config = dict(
    num_hidden_layers=8,
    hidden_size=256,
    head_dim=64,
    intermediate_size=1024,
    vocab_size=8192,
    norm_place='pre',
    rope_theta=10000.0,
    rope_fraction=1.0,
    attn_scale=0.144,
    bias='none',
    tie_word_embeddings=False,
    init_std_qkv=0.0447,
    init_std_o=0.0112,
    lr_head=0.00657,
    decay_shape='linear',
)
MLP neurons of a small language model. Each row is named by its layer, matrix (up: input weights; down: output weights) and neuron, and shows model dimensions 128-255. Each number is 200 + 40 x the weight over its row's rms, rounded and kept within 0 to 999.
After each neuron's rows, "fires after" lists the tokens most often just before its 100 highest values on Wikipedia text that the model never trained on; "fires on" lists the tokens most often at its 100 highest values on Wikipedia text that the model never trained on. A number after a token or word is its count.

L4.up253,232,207,152,155,167,231,248,220,244,242,172,120,162,173,243,178,184,137,249,187,180,166,303,208,224,256,205,170,224,192,206,241,188,204,211,226,246,128,245,235,210,230,156,175,227,211,171,154,216,190,207,153,185,148,221,213,215,268,213,210,239,222,233,145,240,202,210,116,161,155,181,189,252,165,173,132,230,206,212,245,176,225,249,187,200,117,222,225,129,268,211,118,217,156,204,194,178,239,178,245,220,185,172,177,197,305,204,299,251,208,216,117,256,215,241,264,165,182,280,189,185,180,208,147,82,129,162,171
L4.down253,219,177,192,166,272,235,190,172,180,203,235,276,193,223,200,202,252,170,282,177,242,269,194,145,177,262,163,208,217,268,135,172,195,128,253,142,113,206,194,148,282,184,173,231,169,233,142,115,188,122,210,182,275,106,245,143,193,180,224,206,135,203,150,205,271,171,140,222,239,239,186,260,201,207,185,258,119,196,233,171,186,134,128,165,238,228,239,265,201,194,245,267,177,183,220,261,197,180,206,189,155,110,244,218,240,218,168,155,176,161,204,249,218,254,233,217,308,222,185,228,218,185,198,187,251,150,220,217
fires after: " (" 43, "–" 29, "-" 10
fires on: "19" 85, ":" 9

L4.up670,161,168,177,181,193,241,219,228,240,202,224,192,201,176,165,159,234,177,141,231,109,226,229,231,220,197,240,246,211,170,194,200,157,167,159,203,194,181,208,185,202,261,187,188,289,202,216,206,253,197,219,233,161,185,128,202,240,162,231,184,185,191,227,111,182,127,258,179,150,195,189,204,177,143,179,198,194,203,192,126,163,181,243,212,181,113,233,199,160,264,231,233,215,265,178,245,232,285,192,189,229,248,185,183,226,178,185,181,174,176,133,149,148,159,171,203,147,172,197,85,204,226,175,128,147,280,165,207
L4.down670,257,173,184,114,206,170,225,234,251,244,213,199,159,136,107,178,232,156,174,177,202,202,223,293,203,190,166,196,206,225,189,191,217,212,244,246,270,167,174,283,87,235,178,231,268,206,224,183,220,221,265,220,179,161,266,202,255,123,200,202,186,197,103,213,196,163,172,241,230,202,251,236,160,160,232,244,226,250,241,222,142,227,184,184,174,234,204,206,212,148,238,255,166,207,165,181,183,254,192,226,289,148,163,135,256,199,214,140,168,256,205,188,212,129,230,205,157,161,222,161,213,164,183,161,176,235,244,196
fires after: " it" 17, " He" 16, " It" 14, "\n" 12, " and" 6
fires on: " is" 56, " was" 22, "-" 12

L4.up816,154,147,155,185,197,205,231,178,218,192,166,181,190,209,178,178,206,271,140,175,182,235,287,287,231,224,148,188,176,244,219,227,182,168,207,218,155,153,253,229,224,185,165,175,267,196,211,152,69,212,195,188,174,233,217,226,237,196,167,249,240,106,216,147,211,175,201,196,258,184,226,179,237,254,200,198,140,193,224,163,241,236,193,245,175,215,172,236,195,162,209,213,161,208,139,143,236,173,211,219,142,210,197,227,204,190,187,193,156,198,162,201,196,172,181,186,167,264,235,169,196,229,300,226,253,201,237,177
L4.down816,204,204,219,197,179,202,221,143,206,166,225,206,214,239,211,167,212,210,209,222,386,191,201,203,172,215,228,179,167,191,198,250,198,297,320,177,167,135,169,182,152,168,188,229,209,178,203,156,226,205,236,256,201,217,263,244,231,208,225,193,196,220,178,318,265,212,206,194,214,186,229,180,242,173,161,174,182,241,242,188,282,275,208,198,190,244,205,204,183,188,213,273,182,168,269,197,225,176,198,181,169,131,205,177,166,202,125,136,247,225,143,189,200,115,175,246,219,194,256,176,175,234,178,215,206,247,229,174
fires after: "\n" 99
fires on: "-" 100

L4.up821,146,276,206,152,194,210,196,156,231,287,218,207,198,200,200,147,205,212,148,188,210,185,227,245,213,145,216,186,131,287,213,153,253,185,133,179,199,136,220,272,245,190,146,206,180,212,216,257,157,231,225,176,165,195,169,170,259,141,229,279,211,230,271,139,179,205,189,149,188,230,285,191,126,212,175,230,182,212,196,209,212,191,194,195,232,201,163,249,256,188,214,210,160,211,170,277,273,219,300,217,223,196,217,212,237,216,191,215,136,192,208,194,199,218,234,196,202,246,213,180,356,235,197,208,163,138,217,220
L4.down821,180,233,215,171,248,234,167,215,225,180,208,189,246,208,226,217,159,186,216,154,329,209,215,226,95,132,186,186,221,199,208,196,187,211,145,177,174,266,237,183,216,225,244,213,218,190,175,198,236,208,146,232,246,222,226,291,160,194,225,140,216,189,170,158,233,155,234,177,149,154,215,160,138,167,226,242,216,127,208,165,123,208,155,254,216,273,214,197,236,167,214,195,212,192,222,177,217,195,244,176,160,220,191,176,270,156,275,135,230,244,224,217,218,212,212,159,242,197,262,156,174,248,197,194,250,233,221,117
fires after: "=" 82, "." 12, ":" 4
fires on: "\n\n" 81, "=" 12, "\n" 7

L4.up571,148,155,158,249,196,242,162,199,251,199,188,276,240,242,237,157,174,171,174,120,193,197,182,256,239,217,209,212,145,238,190,232,230,242,129,175,214,119,211,249,210,254,220,196,221,218,244,172,217,236,215,162,234,178,230,223,178,261,275,226,210,240,167,162,229,188,132,190,200,210,203,177,104,172,208,178,215,230,208,223,266,184,176,217,294,151,226,219,201,181,227,220,135,222,229,249,240,195,285,186,213,222,194,203,185,227,207,200,217,222,223,173,162,162,209,184,215,133,207,159,302,257,252,228,178,202,143,184
L4.down571,181,136,221,168,264,246,221,200,176,209,244,233,252,239,248,180,194,186,152,178,232,201,198,180,214,193,214,147,211,254,297,213,225,133,137,185,207,165,195,204,263,211,223,172,263,171,287,204,184,208,244,201,161,156,225,150,209,179,250,162,250,235,238,151,216,189,110,229,152,247,139,168,152,197,177,189,291,190,130,232,160,103,164,275,245,226,189,198,204,210,196,175,179,155,153,226,171,192,180,170,169,284,199,164,272,154,158,245,273,192,202,148,135,138,188,184,224,221,250,128,253,193,179,190,147,190,155,239
fires after: "  " 23, " It" 9, " This" 7, " which" 7, " film" 4, " and" 4
fires on: " was" 37, "|" 24, " is" 8, " |" 6

L4.up967,103,159,221,206,222,259,242,215,171,200,249,145,191,216,217,211,148,292,278,196,192,238,195,224,204,251,232,282,168,244,162,255,216,204,187,243,257,198,332,237,204,262,164,194,234,173,174,157,176,152,181,234,222,183,173,224,261,138,207,157,237,227,263,184,156,184,239,227,243,121,242,222,150,161,238,118,176,224,255,184,174,200,197,166,183,166,176,170,210,163,231,151,163,269,283,173,219,188,178,220,228,191,206,186,264,202,190,204,133,136,172,209,185,180,238,252,106,152,119,147,216,253,230,184,126,186,178,183
L4.down967,172,143,192,229,216,150,203,315,131,204,187,165,249,239,292,184,170,158,187,160,135,161,225,123,231,197,167,169,261,181,259,152,113,206,128,178,247,142,167,168,224,262,173,198,210,163,259,221,190,183,151,158,281,254,216,183,190,164,222,252,197,222,172,226,270,219,178,217,110,198,227,160,223,216,168,187,177,159,205,172,142,176,195,245,211,156,196,151,270,256,154,246,196,214,194,149,239,262,173,216,175,219,188,121,198,228,200,152,195,171,186,126,172,149,250,187,178,216,198,220,177,222,169,219,154,213,183,216
fires after: ")" 54
fires on: "," 74, "\n\n" 14, ")" 8

L4.up753,256,180,168,168,192,262,221,207,238,312,210,227,173,174,217,203,160,203,169,136,146,199,216,273,222,219,205,165,214,141,151,185,161,232,209,257,251,204,267,239,292,180,222,170,207,187,214,174,184,207,223,167,256,199,213,219,168,207,202,168,184,190,263,126,157,170,182,163,215,206,199,192,160,171,171,158,168,217,217,192,260,170,211,205,182,198,111,108,186,238,194,172,188,199,153,197,217,222,203,171,252,189,236,178,237,226,229,175,110,218,190,233,175,265,259,280,189,166,268,143,231,190,256,79,130,158,216,155
L4.down753,229,190,181,166,211,195,206,259,251,175,167,167,198,184,224,256,137,191,218,268,154,168,154,197,191,229,172,218,225,196,166,192,138,215,228,127,256,195,217,247,236,218,230,130,178,183,266,232,193,208,183,147,159,185,141,183,257,299,260,186,174,212,237,142,162,196,211,146,232,189,256,150,177,198,175,167,173,132,162,273,212,147,233,255,249,162,208,194,234,134,157,209,239,141,152,180,237,239,165,266,223,194,140,177,233,212,240,94,225,225,209,183,158,119,190,259,233,182,262,185,152,171,175,202,214,162,237,196
fires after: " in" 24, "–" 19, " January" 7, " In" 5
fires on: " 18" 41, "19" 9, " 17" 8, " 184" 8, " 16" 7, "17" 5

L4.up435,250,190,165,119,216,175,199,190,221,214,242,217,229,214,251,179,239,174,221,186,230,210,226,170,270,125,249,184,180,254,223,201,172,204,205,219,146,147,225,173,229,214,208,169,252,184,180,172,214,167,259,210,272,230,201,133,118,177,247,254,125,187,233,146,208,249,199,232,215,203,169,191,202,253,248,164,209,193,231,203,178,150,245,184,76,201,192,206,148,201,216,184,165,253,221,198,246,258,136,194,180,240,187,160,208,98,155,223,210,114,253,199,193,221,179,194,208,126,172,165,267,258,210,157,274,148,252,184
L4.down435,156,213,272,183,285,267,137,172,178,237,212,182,177,185,213,222,221,183,217,196,175,160,186,208,204,195,255,159,183,179,282,186,184,219,251,200,242,269,191,231,187,215,205,196,168,224,152,195,268,210,251,158,182,169,249,161,199,215,272,142,243,252,216,183,237,229,214,186,267,246,210,237,205,226,283,184,212,252,200,195,208,225,202,199,224,259,182,198,219,170,216,306,172,207,175,219,162,242,186,256,205,149,137,178,160,170,242,223,260,268,225,191,177,209,233,188,250,118,252,201,208,190,225,202,197,208,203,165
fires after: "\n" 52, ")" 4
fires on: "-" 55, ";" 28, " |" 9, ":" 4

L4.up1012,184,191,188,218,284,210,195,193,203,222,145,202,250,228,262,206,232,226,209,228,214,218,246,241,233,180,211,190,166,204,273,268,210,228,196,174,227,157,187,138,244,216,79,196,214,200,170,237,136,227,201,196,173,210,190,212,187,193,213,214,193,227,205,157,155,303,256,251,259,200,209,161,225,178,189,173,144,220,152,215,184,145,214,148,189,220,167,219,289,161,271,228,213,153,213,211,168,163,239,188,231,195,263,224,126,306,195,142,176,194,258,163,157,165,158,125,197,183,219,142,216,206,240,122,183,193,229,207
L4.down1012,177,221,157,202,205,169,181,229,176,159,255,291,137,252,177,179,152,206,192,270,237,191,219,169,235,143,221,206,169,191,186,176,137,187,183,249,198,103,118,152,217,295,204,174,182,202,211,200,245,158,227,143,202,180,252,207,237,181,246,253,175,217,264,120,246,195,125,192,106,194,257,146,185,275,204,205,190,159,140,161,231,195,165,144,86,255,207,245,233,262,134,182,184,237,226,211,160,192,270,217,223,166,155,220,131,189,222,256,221,142,224,243,185,191,138,140,211,93,168,197,220,238,140,263,227,175,224,272
fires after: "\n" 26, " with" 12, " in" 9, " on" 6, " received" 5, " for" 4
fires on: " a" 53, "|" 22, " an" 20, "-" 4

L4.up468,219,251,179,239,195,231,128,187,181,197,251,250,228,211,127,162,159,231,159,170,217,223,200,206,241,168,180,215,110,296,181,207,205,217,209,229,161,181,217,244,195,186,177,147,251,216,201,186,167,187,200,160,241,167,207,167,190,211,272,242,204,247,216,171,159,208,255,252,172,188,231,238,241,251,325,135,211,200,183,201,240,117,205,142,238,170,181,231,251,194,218,205,176,207,263,185,262,157,113,233,200,239,213,186,198,194,180,134,113,134,196,205,197,213,191,186,134,173,213,184,191,254,179,221,151,193,171,146
L4.down468,258,207,181,155,183,167,150,238,170,143,142,212,132,230,231,214,218,234,249,221,276,176,224,179,236,130,81,168,221,200,220,192,98,185,243,152,154,192,108,160,167,202,224,192,215,145,214,186,160,295,252,160,205,181,225,213,136,236,168,248,199,220,190,153,186,173,154,218,217,248,184,217,203,187,212,119,223,152,206,227,186,175,169,238,173,197,176,227,231,214,246,175,195,163,313,129,196,200,240,210,232,202,263,158,196,206,190,178,224,196,133,192,182,144,330,233,212,205,263,213,141,269,208,217,112,236,131,228
fires after: " |" 17, "\n" 16, "  " 14, ":" 8, ";" 6, ")" 6
fires on: " |" 53, "-" 15, "|" 15, "/" 7, "See" 4

L4.up154,182,145,216,232,224,172,218,222,156,190,179,151,203,196,255,196,224,207,179,211,260,252,215,223,272,186,254,237,183,171,300,203,307,179,240,251,220,187,183,231,240,236,158,183,157,107,148,277,164,204,253,195,251,181,164,162,194,162,197,172,174,241,219,119,221,207,166,242,274,231,225,214,179,234,190,186,263,262,206,190,205,169,250,227,149,216,196,255,193,198,142,170,209,211,216,198,175,166,232,215,125,238,168,209,200,157,177,265,187,240,142,170,187,226,143,183,257,166,233,121,232,234,176,231,176,168,223,129
L4.down154,189,169,194,241,160,157,194,201,163,190,167,119,220,182,141,243,246,102,172,242,382,236,178,222,286,207,173,143,197,235,165,194,227,255,163,216,140,210,38,284,146,196,179,170,185,204,209,232,208,158,160,183,179,206,186,251,169,170,245,182,277,182,146,250,161,215,237,164,253,246,230,212,216,157,217,220,266,178,218,216,242,268,199,150,271,201,194,257,186,242,190,240,174,195,210,230,203,165,264,188,198,256,205,197,167,226,127,286,193,228,209,193,230,247,225,269,168,241,209,190,305,240,184,225,184,193,195,176
fires after: "\n" 99
fires on: "|" 98

L4.up852,187,217,183,264,257,187,198,241,210,171,216,196,231,212,240,232,231,148,268,185,224,226,193,183,198,195,243,150,165,212,225,206,200,203,267,224,219,174,194,175,224,186,252,185,215,242,138,191,174,78,228,211,218,184,105,225,249,196,211,254,144,201,189,169,207,208,268,255,214,208,208,246,232,260,134,188,229,154,168,220,156,184,304,149,183,198,255,229,161,199,270,210,148,252,267,225,213,222,192,185,192,223,203,259,166,86,155,146,201,142,158,158,188,159,204,236,173,193,203,214,210,216,181,181,238,180,202,230
L4.down852,153,217,194,132,225,141,193,255,216,215,138,229,209,184,143,208,220,190,150,175,143,202,194,206,194,184,224,180,229,209,255,152,175,232,212,241,212,210,235,207,241,178,230,239,187,250,247,280,248,253,145,65,231,222,251,167,172,183,181,208,224,150,231,163,204,218,243,237,190,180,273,199,193,216,191,178,140,173,170,189,196,205,196,218,257,248,180,218,208,283,248,163,220,226,203,193,253,252,173,245,178,211,138,159,235,220,179,246,188,133,190,177,188,214,231,259,248,152,153,180,203,208,148,195,182,145,143,232
fires after: "\n" 44, " /" 21
fires on: "-" 47, " (" 28, "." 9, " the" 8

L4.up209,193,189,199,209,279,189,227,164,212,208,213,132,176,119,199,201,174,234,219,112,124,173,189,252,156,229,156,252,172,243,187,206,240,229,227,200,241,235,254,202,141,203,214,160,241,185,133,136,221,218,161,202,111,264,158,223,99,183,261,160,193,214,227,159,154,221,213,194,229,118,261,198,224,209,335,136,189,231,211,179,162,136,246,179,201,185,215,190,181,244,211,241,188,304,266,176,230,202,219,187,226,202,188,231,214,162,195,157,139,205,133,221,179,221,199,194,180,195,186,231,300,198,233,202,195,230,181,235
L4.down209,179,198,200,193,234,188,173,201,214,195,160,208,244,196,173,191,212,218,150,235,190,129,205,182,253,172,226,185,193,152,209,198,239,195,230,153,195,202,156,193,241,240,262,192,217,233,185,198,177,240,204,204,225,171,172,178,192,255,168,193,247,173,217,113,160,137,201,147,305,168,226,217,178,157,255,211,246,172,233,263,0,170,214,194,285,254,178,212,206,191,172,278,213,167,216,251,237,184,233,240,291,201,261,210,140,186,130,175,203,285,225,152,210,202,219,190,208,200,165,211,232,228,177,164,220,187,245,174
fires after: " =" 35, ")" 15, "," 5, " a" 4
fires on: " (" 49, "\n\n" 35

L4.up133,264,212,181,178,211,228,158,115,190,191,251,216,223,151,147,164,230,226,266,170,238,244,224,216,206,219,244,152,196,247,169,246,199,243,223,250,171,93,222,149,215,269,181,197,237,162,172,201,140,113,233,248,165,225,155,148,153,223,137,237,124,267,271,152,171,245,256,279,197,209,144,185,203,222,241,239,169,231,158,209,190,160,208,177,248,215,168,257,185,246,262,274,215,202,272,155,168,229,166,195,138,225,186,156,156,220,131,179,157,159,215,192,244,205,107,194,163,238,266,206,296,203,210,113,183,232,245,156
L4.down133,212,261,207,171,193,259,205,177,146,248,214,168,216,167,248,189,217,149,248,155,160,201,175,267,148,203,250,207,205,170,251,213,125,169,138,214,266,218,207,224,192,198,153,230,198,132,167,178,166,212,223,163,202,212,74,199,242,214,191,241,140,272,160,173,137,185,134,228,197,228,201,264,256,214,218,198,184,218,252,209,189,171,162,276,211,195,196,184,130,244,207,192,211,259,224,248,136,246,239,237,172,76,235,272,168,202,222,232,246,159,200,269,195,217,250,211,220,291,146,268,176,132,202,205,169,184,192,223
fires after: "\n" 23, " code" 13, " ID" 5, ";" 5, "." 4, ":" 4
fires on: ":" 24, "-" 23, " |" 22, "\n\n" 8, " Street" 5